MLP neurons of a small language model. Each row is named by its layer, matrix (down: output weights) and neuron, and shows model dimensions 80-143. Each number is 50 + 15 x the weight over its row's rms, rounded and kept within 0 to 99. A neuron's up and down rows have the sign that makes its largest values positive.
After each neuron's rows, "fires before" lists the tokens most often just after its 100 highest values on Wikipedia text that the model never trained on.

L6.down241:37 47 69 57 60 33 55 29 38 60 23 35 46 50 54 52 61 29 29 50 11 72 65 28 61 46 58 39 48 26 47 52 38 43 58 34 64 50 61 38 43 55 48 58 66 45 39 44 31 53 30 50 38 56 52 45 57 23 32 27 40 55 55 33
fires before: "-", "|", "\n", "s"

L4.down69:61 65 42 54 58 45 28 46 80 56 35 57 67 29 43 60 56 40 36 58 66 54 70 56 29 55 36 50 75 61 61 52 57 60 56 32 47 65 58 65 55 36 47 88 29 69 53 57 26 60 45 78 43 67 44 73 56 31 45 53 42 64 55 70
fires before: " is", " was", " by", " in", " on"

L4.down210:33 60 51 67 77 39 38 48 42 55 61 66 65 38 57 45 47 58 71 24 44 34 57 53 58 39 42 59 41 53 42 57 39 65 34 50 38 71 44 28 66 59 65 64 68 65 56 37 71 64 64 62 61 40 72 70 36 20 46 43 66 32 55 65
fires before: "\n", "|", " +", " |", ".", " 24"

L7.down210:42 51 72 54 34 67 53 50 46 54 58 49 56 53 48 55 39 56 53 44 45 25 41 43 48 63 83 71 21 56 61 48 23 32 41 47 61 49 35 57 56 33 50 77 59 53 25 54 36 46 28 43 23 35 41 66 58 34 34 34 58 39 44 55
fires before: "′", "″", ":", " |", "\n"

L7.down261:48 48 40 70 67 52 66 63 49 50 64 56 56 42 57 17 56 69 53 53 11 57 42 65 25 53 59 37 81 53 33 17 30 52 40 36 61 17 18 51 24 37 59 54 12 61 54 37 48 66 54 45 53 34 60 56 26 38 44 40 45 66 61 47
fires before: ",", ".", " |", "\n", ")"

L9.down150:67 40 43 76 35 44 51 59 47 44 50 38 51 62 69 61 63 56 38 58 40 44 34 39 44 55 28 32 68 50 50 48 50 42 68 29 63 49 44 67 66 45 31 70 42 50 57 37 48 52 39 45 62 71 39 22 51 51 71 66 49 53 27 72
fires before: ".", "″", "N"

L9.down184:64 56 57 43 36 59 57 25 29 26 62 77 55 56 54 41 38 47 49 60 43 48 62 65 43 35 55 48 26 58 40 64 60 68 66 30 57 76 58 59 68 59 46 26 51 56 29 58 80 58 65 74 63 36 61 50 50 69 64 65 69 45 27 29
fires before: "|", "-", "=", " |", "A", "("

L4.down259:44 62 60 64 53 23 52 34 53 45 48 61 81 56 61 45 42 40 55 52 53 64 56 95 51 37 54 37 59 41 39 60 42 36 40 38 47 34 44 44 72 33 51 46 38 29 53 39 50 44 73 73 71 60 44 47 67 91 45 40 58 39 52 08
fires before: "|", "-", "W"

L7.down167:54 49 62 76 47 47 32 62 65 37 31 50 77 37 51 76 04 31 55 29 50 55 44 49 50 19 64 28 63 57 50 34 32 64 27 33 70 33 29 77 58 62 65 38 28 66 54 54 55 56 55 69 28 30 48 59 44 45 68 45 26 59 53 39
fires before: "\n\n", " The", " In", " He", " She"

L6.down106:72 64 29 55 71 50 34 35 42 47 54 42 51 46 57 47 50 63 40 43 65 47 60 60 56 26 60 55 06 30 65 66 56 51 33 70 45 50 35 59 43 91 28 64 56 28 24 47 58 63 82 57 49 84 49 55 65 58 52 47 68 62 52 64
fires before: " |", " is", " in", " on", "\n\n", " as"

L6.down45:42 53 45 23 34 57 31 16 38 58 47 55 76 44 38 53 56 48 35 63 42 31 44 51 63 39 64 51 32 80 52 62 34 59 59 53 67 25 52 34 95 45 77 41 49 39 39 35 55 44 47 68 31 47 60 34 39 55 72 65 51 49 64 45
fires before: "-", " -", " Lin"

L2.down139:31 40 39 33 62 27 43 16 58 74 59 59 60 44 42 28 42 36 42 37 40 61 45 37 48 44 52 51 50 58 54 68 58 52 64 42 54 58 36 36 63 58 62 38 64 87 99 40 38 53 25 41 47 38 27 50 61 66 31 51 44 40 56 69
fires before: " 0", "\n", " 1", " |", "R", " ."

L7.down0:66 44 43 44 40 30 57 51 39 36 49 55 59 50 66 51 31 48 51 51 40 56 42 59 68 58 54 79 25 65 75 42 62 43 66 71 62 55 31 60 56 43 72 70 62 51 59 74 49 67 52 56 57 42 43 55 41 34 66 68 17 28 34 03
fires before: ")", ",", ":", ".", "\n"

L9.down24:54 27 59 37 46 51 55 47 42 58 61 40 51 50 62 38 49 39 17 33 35 49 53 71 92 57 50 37 54 44 25 69 31 48 52 75 38 16 53 42 42 30 64 33 68 60 36 58 39 36 51 37 66 44 52 34 17 32 59 21 46 50 63 46
fires before: "=", "s"

L9.down359:37 35 23 75 42 47 47 56 32 42 29 63 37 20 52 51 50 51 46 43 49 68 48 47 42 49 59 75 50 42 30 48 56 73 31 61 55 36 48 48 14 18 66 51 58 42 43 61 60 65 42 48 35 28 48 68 32 38 76 50 38 72 68 45
fires before: " |", "–", "25", " 6", ",", " ("

L9.down273:35 62 56 58 51 49 40 56 38 39 52 34 78 42 54 32 66 34 57 35 29 57 69 41 60 50 55 40 56 29 32 56 58 30 32 62 63 58 60 34 43 35 69 42 54 41 45 73 30 51 58 46 28 51 77 51 46 71 43 73 54 74 57 28
fires before: ".", " |", "\n"

L2.down238:48 15 71 37 38 33 55 42 69 51 47 43 50 71 43 33 67 36 43 53 59 80 32 30 31 63 72 10 51 59 49 61 70 70 43 65 52 76 58 52 50 44 41 08 51 29 51 56 27 27 53 74 65 93 61 38 62 58 35 70 39 31 55 30
fires before: ",", ".", " |", "–", " and"

L6.down413:59 42 49 42 34 88 49 57 36 31 59 91 41 96 73 61 47 62 34 43 49 44 57 44 29 85 29 53 46 39 52 55 50 61 41 46 51 33 52 52 46 36 53 17 48 45 55 40 38 58 33 41 24 60 61 15 59 48 51 87 40 22 52 52
fires before: ":", " |", "\n"

L9.down190:49 49 55 70 31 58 62 62 18 53 65 54 63 41 36 45 33 53 35 57 63 47 49 36 26 78 61 36 10 50 63 80 66 54 40 20 50 57 52 07 62 43 64 50 54 39 47 61 59 50 63 32 33 29 36 58 49 46 67 53 48 25 48 39
fires before: "-", "=", " station"

L7.down147:76 52 55 51 60 38 69 42 26 60 28 68 49 62 81 78 55 48 63 50 53 53 56 47 39 80 57 75 47 61 36 39 58 42 53 48 24 55 35 55 54 41 25 23 85 62 37 41 48 54 48 41 54 68 53 31 63 27 45 24 65 33 56 52
fires before: "\n", "\n\n", "="

L9.down311:64 79 50 21 45 48 57 67 52 69 44 35 42 70 41 43 74 36 54 27 49 64 59 77 41 20 52 53 67 52 62 58 51 51 51 69 51 53 42 62 62 62 64 78 72 65 63 31 63 59 93 32 49 71 82 71 44 53 26 50 49 66 74 49
fires before: " |", ".", "|"

L7.down398:52 43 39 66 47 43 62 60 61 54 50 20 34 46 32 27 36 55 42 30 29 62 44 14 50 40 32 68 38 62 85 22 37 28 36 56 59 51 62 26 33 82 50 78 64 65 48 44 69 65 55 61 35 72 26 54 38 49 49 27 56 45 67 35
fires before: " |", "."

L9.down2:38 60 36 45 25 34 72 53 62 40 61 51 24 31 49 49 62 86 59 54 54 35 60 58 58 21 57 52 23 66 62 45 63 70 64 49 85 71 45 22 54 49 58 83 52 50 49 79 51 47 44 59 38 45 42 80 53 60 49 51 31 50 51 29
fires before: " |", "–", ":", "0", " 0", "+"

L9.down256:46 58 65 47 59 53 57 29 45 51 39 50 51 62 32 44 77 59 43 10 22 58 64 52 59 34 47 21 51 41 35 47 62 47 56 41 53 35 68 74 53 52 36 51 61 68 49 39 46 62 65 79 48 69 38 40 30 77 34 63 85 50 44 55
fires before: "|", ".", " |", "\n\n", "  "

L2.down196:57 56 51 87 85 39 41 53 43 42 55 23 40 67 50 54 37 49 44 65 57 65 59 51 45 37 46 53 44 47 66 59 25 51 20 43 38 48 27 30 56 38 63 92 36 36 24 49 83 31 65 55 76 39 57 29 64 53 40 51 54 90 39 36
fires before: "-", "|"

L9.down97:64 79 49 72 54 50 72 46 52 57 44 40 66 47 64 58 39 48 55 49 53 67 47 50 27 45 73 62 56 83 26 44 55 57 42 33 40 51 69 51 47 50 62 85 36 35 63 32 47 63 42 34 47 34 31 56 49 44 52 47 31 62 45 22
fires before: "-", "1", "0", "2"

L2.down53:50 34 62 22 74 25 55 59 71 49 56 47 28 63 44 60 45 57 61 64 47 49 30 49 39 37 57 46 56 50 38 55 47 63 25 64 44 82 42 51 57 25 36 45 45 57 61 67 35 74 73 75 53 74 71 35 66 69 67 45 54 42 57 18
fires before: "|"

L2.down32:50 85 05 51 60 34 65 36 55 71 32 64 63 50 42 54 34 57 79 29 73 58 43 53 35 61 40 44 67 64 72 34 12 47 58 32 62 44 48 36 50 64 41 42 40 62 10 45 48 50 36 46 64 65 74 44 62 47 53 78 63 51 54 63
fires before: "\n\n", "="

L6.down350:46 42 38 52 19 56 27 66 67 58 53 55 47 51 63 51 48 33 52 29 40 47 58 43 45 50 33 32 58 71 49 32 50 56 46 56 78 50 49 55 21 59 51 50 59 29 30 66 71 43 68 62 08 06 48 46 39 37 77 37 22 26 38 32
fires before: "\n", "\n\n", "="

L9.down110:58 58 75 73 71 67 46 37 49 10 59 60 61 65 56 58 45 52 51 21 36 49 48 75 34 40 58 52 52 61 72 48 67 62 23 43 56 31 28 59 55 89 57 57 46 47 51 64 55 29 67 55 44 37 47 52 42 58 47 45 48 82 41 51
fires before: " |", "."

L4.down122:47 54 48 23 45 50 70 29 29 42 56 54 61 59 18 40 46 26 10 50 46 68 41 75 55 60 49 37 56 50 51 56 39 60 52 57 27 25 18 52 45 41 68 71 55 59 28 59 61 35 34 17 53 37 48 27 38 41 35 32 54 70 53 51
fires before: "0", "1", ":", "s", "2", "3"

L4.down5:39 53 44 65 38 65 52 57 49 53 80 43 40 21 38 50 57 65 66 46 51 60 33 56 30 37 48 43 44 44 42 69 76 37 44 40 52 66 67 34 40 43 57 29 66 31 76 54 69 41 61 49 38 38 41 45 48 41 54 65 58 51 68 28
fires before: "=", "-", "Men", " details", " in"

L4.down444:54 59 63 42 54 55 50 43 61 55 41 44 53 84 76 44 46 30 73 94 30 70 54 56 37 39 62 48 42 82 28 54 45 43 38 54 52 56 50 34 39 66 59 22 83 47 56 59 57 27 55 29 47 34 36 46 55 45 32 59 60 38 21 25
fires before: "-"

L4.down314:35 47 42 84 62 73 81 48 43 54 53 68 35 42 28 56 52 52 39 47 46 46 63 87 34 67 69 51 68 52 46 34 28 38 64 48 70 67 36 31 46 35 43 31 39 40 52 57 29 82 63 37 42 37 69 58 54 62 63 33 42 51 47 52
fires before: " 0", " 1", "\n", " 2", " 3"

L4.down212:63 69 58 86 45 52 41 29 34 57 63 71 42 61 39 28 51 69 46 74 16 55 83 38 48 31 48 54 46 40 59 65 57 61 32 64 59 67 34 42 74 44 57 63 60 39 48 35 71 35 74 64 50 36 54 49 72 46 60 40 53 59 77 31
fires before: "=", ":", " zone", "Population"

L9.down234:40 35 29 50 56 22 45 41 67 65 53 64 52 35 60 36 42 62 41 50 32 61 29 67 24 41 43 63 43 85 36 55 61 40 48 37 67 62 32 57 49 37 41 54 62 60 72 60 51 35 58 49 88 78 30 24 73 43 45 62 34 65 29 50
fires before: "-", " (", "″", "2", ")", "."

L2.down240:40 36 43 56 39 54 50 31 60 53 48 30 55 61 63 70 48 85 30 45 48 34 31 37 58 69 41 49 30 64 29 53 80 72 51 68 59 50 33 84 74 24 76 48 37 68 41 61 57 47 56 23 55 41 68 46 22 60 71 44 81 37 44 47
fires before: "=", " d", ","

L7.down323:60 63 49 59 58 52 30 73 36 28 37 45 54 52 54 37 25 54 31 49 35 58 71 47 75 52 36 61 69 57 67 34 32 43 54 25 42 61 46 16 43 59 57 40 75 66 48 30 56 61 57 52 48 66 72 57 52 70 25 40 41 36 55 34
fires before: ",", "\n", ")", " (", "."

L4.down186:64 73 54 28 45 75 67 50 37 36 50 76 35 79 97 49 23 63 35 36 46 56 76 72 48 36 68 59 42 76 38 61 50 47 48 68 74 23 58 49 52 43 30 47 57 53 66 73 46 38 53 39 50 45 53 36 61 66 86 29 45 67 56 46
fires before: "=", "\n\n"

L2.down223:36 47 65 50 58 46 55 41 59 31 41 48 55 67 68 59 56 54 22 55 55 19 37 52 48 38 43 24 76 35 11 56 65 62 32 32 69 55 65 54 44 60 59 27 72 49 63 67 59 40 51 30 36 69 54 68 60 73 45 53 46 34 42 69
fires before: ":", ",", ".", " |", "/", "–"

L9.down412:58 39 54 69 30 34 57 57 56 45 55 46 58 79 48 21 47 25 40 49 69 47 38 28 39 47 75 41 35 86 33 58 57 38 29 59 67 28 27 61 67 46 36 63 51 53 53 71 33 32 39 47 54 56 52 47 43 69 54 52 73 37 89 47
fires before: "|"

L9.down369:72 57 61 48 37 48 48 47 41 49 58 43 66 59 53 51 58 54 46 68 56 63 47 61 41 47 48 54 79 51 31 83 64 33 39 47 33 62 38 42 73 48 66 03 27 36 56 68 57 60 53 50 82 55 57 55 51 88 51 54 58 49 43 39
fires before: "-", "|"

L9.down247:53 68 50 50 61 28 63 46 54 26 57 71 60 80 45 38 83 60 36 37 39 33 33 59 37 24 61 37 66 57 74 60 54 13 48 58 50 42 47 54 53 56 68 77 46 36 48 51 59 53 58 52 20 39 56 38 30 39 63 34 53 59 44 25
fires before: " |", "\n\n", ".", " a", ":", " an"

L6.down221:44 53 46 41 31 46 36 84 47 45 52 54 60 34 37 80 68 26 36 37 11 55 45 51 52 22 52 76 43 50 43 40 50 28 43 33 56 78 35 46 35 73 53 26 68 36 36 42 56 44 58 41 42 53 64 87 48 52 28 69 81 33 24 40
fires before: "\n\n", "\n", "=", " It", " The"

L4.down430:50 43 43 50 70 42 49 39 58 46 59 49 31 66 46 76 35 63 52 99 58 54 59 52 59 33 60 62 30 50 31 58 40 82 70 39 33 53 49 35 40 42 67 35 51 43 33 84 40 46 66 59 64 52 65 36 36 67 34 58 74 52 40 47
fires before: "=", "|", "-", "Men", "\n\n"

L6.down65:57 82 27 25 74 14 41 52 52 43 58 70 42 69 42 82 61 41 34 69 51 45 48 51 56 53 28 56 60 22 62 48 48 31 51 57 45 39 43 48 37 25 11 49 79 63 42 79 20 42 87 63 47 42 51 44 55 50 50 55 65 47 55 60
fires before: "\n", "\n\n", "=", "s"

L7.down243:54 63 43 54 69 37 35 24 57 44 40 56 63 65 62 49 63 62 78 59 46 55 32 43 62 56 53 78 27 37 36 60 68 56 82 53 46 07 37 62 54 67 37 38 51 37 72 61 65 50 48 30 59 32 40 40 30 54 36 60 44 63 28 53
fires before: "\n", " ±", "Note", "  ", " January", "1996"

L6.down402:76 60 34 40 24 45 68 56 39 42 50 43 22 56 52 50 55 50 28 51 49 47 35 35 56 79 52 45 54 61 37 41 38 56 30 25 37 53 47 32 64 60 20 63 60 63 51 66 50 46 41 34 86 33 41 38 45 51 91 53 64 44 63 43
fires before: "-", "2", "|", "11"

L2.down354:42 68 26 51 50 26 43 48 50 51 64 41 66 50 19 42 64 61 31 71 55 51 45 54 44 43 54 64 38 62 50 84 45 38 53 55 40 40 47 40 46 27 45 55 59 48 42 57 45 63 37 46 37 95 76 47 48 69 65 47 39 48 53 58
fires before: "=", "\n\n", " d"

L4.down51:52 52 31 57 55 35 60 23 65 42 49 56 73 71 45 41 33 50 28 52 42 77 57 64 41 44 78 27 65 74 30 49 56 38 44 59 49 49 59 44 47 17 61 56 46 39 64 63 34 35 22 56 21 71 59 57 49 72 63 44 42 60 60 37
fires before: "\n", "=", "\n\n"

L2.down209:37 61 50 72 53 43 73 39 60 44 47 42 50 39 45 47 68 26 38 72 35 39 43 69 29 54 55 57 67 18 62 60 79 37 40 72 39 77 81 47 39 56 37 80 39 61 32 50 48 81 63 50 64 40 75 37 41 47 61 30 51 51 38 38
fires before: "=", "\n"

L9.down308:41 48 70 10 57 58 45 26 44 44 60 82 53 52 54 52 36 53 35 56 53 55 59 29 49 65 45 82 39 79 62 67 54 52 58 46 53 52 43 63 70 71 21 45 22 63 38 61 50 27 67 68 71 52 43 63 65 51 56 57 63 37 64 30
fires before: "-", "in", "|"

L9.down396:57 61 41 80 34 61 40 43 34 57 45 57 74 46 63 37 46 30 21 44 59 35 45 52 41 64 28 24 55 52 52 68 48 68 39 34 68 88 30 69 40 70 57 97 52 51 69 52 55 45 53 31 36 51 48 38 70 57 30 60 50 68 54 30
fires before: ")", "–"

L6.down267:33 39 70 61 53 93 45 41 47 27 21 33 35 77 62 62 17 43 47 74 31 61 76 54 62 65 30 22 63 55 60 46 47 60 60 48 46 52 44 32 42 61 40 71 45 62 32 69 66 63 37 69 70 29 42 51 56 50 73 57 41 69 54 45
fires before: "|"

L4.down209:13 47 48 45 25 47 41 42 35 25 51 35 39 67 70 48 18 70 31 75 66 69 38 65 49 68 53 22 49 54 56 56 34 36 46 59 34 58 49 48 20 65 66 23 57 40 59 50 14 52 67 55 64 68 67 62 55 27 54 48 25 72 44 49
fires before: "-"

L4.down340:69 35 65 38 33 57 50 31 61 56 41 69 36 44 57 42 63 52 51 38 54 93 53 29 54 53 31 40 52 64 44 45 40 64 40 41 76 70 39 48 46 25 62 70 50 35 48 73 46 50 73 74 42 38 76 47 41 51 66 18 27 74 67 47
fires before: "|", "3", ","

L4.down194:48 44 60 64 47 15 66 58 32 52 47 60 45 44 75 48 82 47 34 48 19 48 70 47 61 38 43 55 40 39 54 44 55 40 41 57 05 49 37 56 33 50 45 60 66 54 40 40 52 43 66 44 68 37 38 62 46 66 34 37 73 44 34 49
fires before: " |", ".", " p", "/", " Title"

L2.down214:60 59 61 65 63 47 49 30 56 20 62 56 35 32 34 57 44 30 37 58 37 58 55 61 44 45 56 54 49 31 41 34 71 64 48 44 62 66 55 54 65 50 34 37 64 51 31 30 43 67 64 63 41 40 62 44 44 38 70 58 42 49 58 80
fires before: "="

L4.down156:52 38 67 22 59 62 46 16 69 55 75 42 40 65 57 36 78 53 25 26 56 31 35 58 33 51 24 49 30 60 58 38 70 51 53 44 51 38 47 55 67 66 47 55 35 33 39 30 73 53 76 49 57 23 45 38 39 72 27 53 48 74 36 38
fires before: "\n", " 0", "\n\n", "  ", " 6"

L2.down146:35 63 32 60 61 35 48 17 49 43 68 40 21 70 38 38 33 19 46 48 46 99 55 31 73 45 28 41 72 34 40 68 47 56 25 73 54 43 28 61 55 49 68 45 53 51 36 93 38 57 36 32 62 53 54 29 52 22 73 48 52 46 19 47
fires before: "h", "=", "ible", "Population", "."

L4.down331:40 64 55 58 70 47 57 73 23 63 38 52 50 63 37 44 40 20 44 55 62 65 61 64 63 56 73 52 54 45 72 65 30 72 35 85 40 08 44 29 32 68 55 26 72 36 37 71 61 65 94 44 41 50 49 50 60 45 46 62 43 69 75 27
fires before: "-"

L9.down357:55 70 61 62 49 62 49 27 68 51 73 76 42 33 50 82 69 67 62 45 50 62 74 30 41 22 47 43 56 54 46 55 71 56 47 58 59 41 45 64 58 47 50 48 60 81 44 41 63 44 44 78 69 46 32 59 60 82 63 55 61 28 59 32
fires before: "|", "-", "F"

L7.down31:57 47 41 59 55 71 59 41 08 65 26 55 68 74 64 71 57 30 35 64 39 66 51 50 67 24 29 29 36 47 75 44 56 35 37 47 34 41 70 36 66 62 60 68 38 59 58 15 46 57 84 38 28 61 63 29 57 69 43 56 55 51 43 26
fires before: "–", ")", ",", "s", "-"

L9.down386:60 60 42 67 63 28 58 40 50 40 47 30 19 52 55 91 43 61 41 54 43 85 28 34 57 37 32 54 74 72 65 45 34 52 36 39 49 27 32 13 44 58 46 35 41 28 75 27 47 45 43 48 58 53 41 51 65 53 45 29 27 58 35 06
fires before: "-"

L2.down306:45 60 44 61 52 59 55 60 44 52 63 68 46 56 24 39 60 21 71 43 51 70 13 29 63 50 46 54 37 78 71 42 45 46 60 56 56 51 56 59 25 82 54 48 56 48 49 29 51 65 52 46 59 66 38 69 36 45 50 37 78 44 37 83
fires before: "\n\n", "="

L4.down243:51 52 63 58 51 60 43 46 54 37 84 38 57 66 36 20 42 36 47 45 39 39 79 69 56 38 58 73 25 41 39 34 40 47 42 93 43 19 55 50 38 71 40 44 38 54 23 63 71 29 55 36 31 74 62 43 47 61 44 77 50 73 70 50
fires before: "-"

L6.down13:87 21 60 63 59 55 68 38 58 39 35 30 64 83 64 41 51 66 53 45 49 72 39 67 49 48 39 49 58 52 40 48 51 44 61 49 54 17 56 39 50 57 51 21 51 36 44 42 72 48 33 31 62 46 46 31 57 48 45 62 30 50 29 40
fires before: "-", "\n"

L4.down96:59 64 23 56 47 29 42 53 60 64 51 55 34 37 47 75 38 51 63 19 48 49 32 51 41 46 63 65 56 50 54 33 41 50 45 42 76 55 42 56 23 83 57 45 82 56 77 48 55 92 51 49 64 58 36 35 70 60 25 58 51 47 46 54
fires before: "\n\n", ":", "=", "\n", ".", " |"

L6.down120:60 71 69 51 36 39 43 50 38 82 21 37 52 56 61 51 50 46 49 74 44 63 48 51 29 56 49 20 33 51 56 64 43 63 53 32 58 73 18 30 22 62 49 71 62 48 59 46 33 69 53 38 56 32 48 60 70 50 61 49 66 54 64 39
fires before: "-"

L4.down3:40 49 36 73 36 27 54 44 60 55 45 44 55 46 34 44 50 45 26 57 34 38 59 43 25 52 37 61 48 60 39 51 39 46 73 41 18 57 62 57 56 39 56 48 44 37 54 52 36 54 45 46 57 52 37 31 36 10 71 33 49 41 41 30
fires before: "3", "5", "1", "0"

L6.down34:49 37 52 51 77 49 50 30 54 72 58 43 70 33 39 30 68 49 37 65 46 32 57 70 35 53 44 52 50 52 73 35 62 31 90 43 71 83 16 35 49 56 49 70 38 34 49 47 68 45 68 48 55 46 70 54 30 31 52 41 51 40 60 33
fires before: "|", " |"

L2.down111:55 71 63 60 73 34 67 42 63 41 39 50 26 81 50 51 33 71 53 54 48 64 48 71 38 53 41 75 49 50 61 38 49 72 61 49 23 46 62 76 53 61 58 68 48 23 74 49 69 46 54 38 72 57 53 57 22 48 50 42 44 70 51 41
fires before: "-", "\n"

L4.down350:62 54 42 50 40 55 77 53 55 51 30 57 48 51 50 77 44 49 50 33 83 30 54 35 19 27 82 30 29 68 41 44 37 43 50 76 62 46 64 55 53 46 30 51 65 60 44 58 35 53 53 39 33 64 78 32 68 37 56 34 55 37 38 29
fires before: "=", ":", " |"

L4.down308:20 71 32 20 55 42 31 63 39 71 47 38 65 23 52 14 28 17 48 50 53 52 59 47 50 54 87 49 59 46 42 56 46 35 46 51 45 49 45 71 50 54 50 47 71 38 54 33 53 42 60 54 64 31 46 39 62 60 63 52 46 72 69 46
fires before: "-"

L6.down0:57 58 60 55 42 56 35 53 45 45 55 40 27 63 76 23 60 33 43 62 62 60 53 77 15 63 42 50 70 38 42 36 60 72 55 66 26 63 52 51 75 50 53 50 47 37 37 34 44 29 47 52 59 41 60 36 53 69 56 63 63 64 51 44
fires before: "\n\n", "=", ":", "oma", " and"

L9.down222:50 48 61 33 51 30 53 70 47 65 50 49 02 44 51 26 53 33 32 61 61 53 39 82 65 57 21 24 55 45 51 58 40 48 53 55 51 43 51 65 23 71 46 44 48 37 56 46 69 41 53 41 47 58 38 47 69 42 99 52 39 42 22 52
fires before: "=", "\n\n", " a", " an"

L7.down153:80 51 54 99 46 33 64 46 64 61 67 34 66 23 45 54 74 46 53 51 87 51 36 37 46 57 24 57 54 57 47 61 68 54 59 32 54 59 76 51 76 30 58 67 27 42 58 85 33 60 72 44 57 44 58 42 59 38 30 64 70 42 31 66
fires before: " by", ":", " as", " in", " of"

L7.down86:34 63 48 44 46 64 78 41 63 46 12 44 53 71 47 25 50 32 25 51 51 63 28 46 34 20 65 44 42 61 56 58 44 46 49 33 24 61 43 67 42 61 59 53 43 50 58 28 41 57 57 37 54 67 24 46 24 57 46 57 65 65 46 64
fires before: "-", "|"

L2.down126:42 64 51 73 49 55 49 45 42 57 47 53 81 48 64 49 47 50 57 68 15 79 35 55 42 82 39 38 63 52 26 59 57 62 50 57 48 57 65 52 80 40 17 54 47 71 65 53 32 71 54 69 33 43 52 40 35 46 53 57 19 77 54 23
fires before: "="

L2.down125:37 62 56 72 53 50 57 32 35 58 73 40 77 41 61 20 39 65 27 60 45 68 40 51 43 50 53 78 74 66 48 55 73 62 58 67 62 74 58 45 36 23 45 31 37 66 47 52 24 40 61 59 82 36 38 63 44 54 57 17 80 70 31 65
fires before: "=", "\n", "\n\n"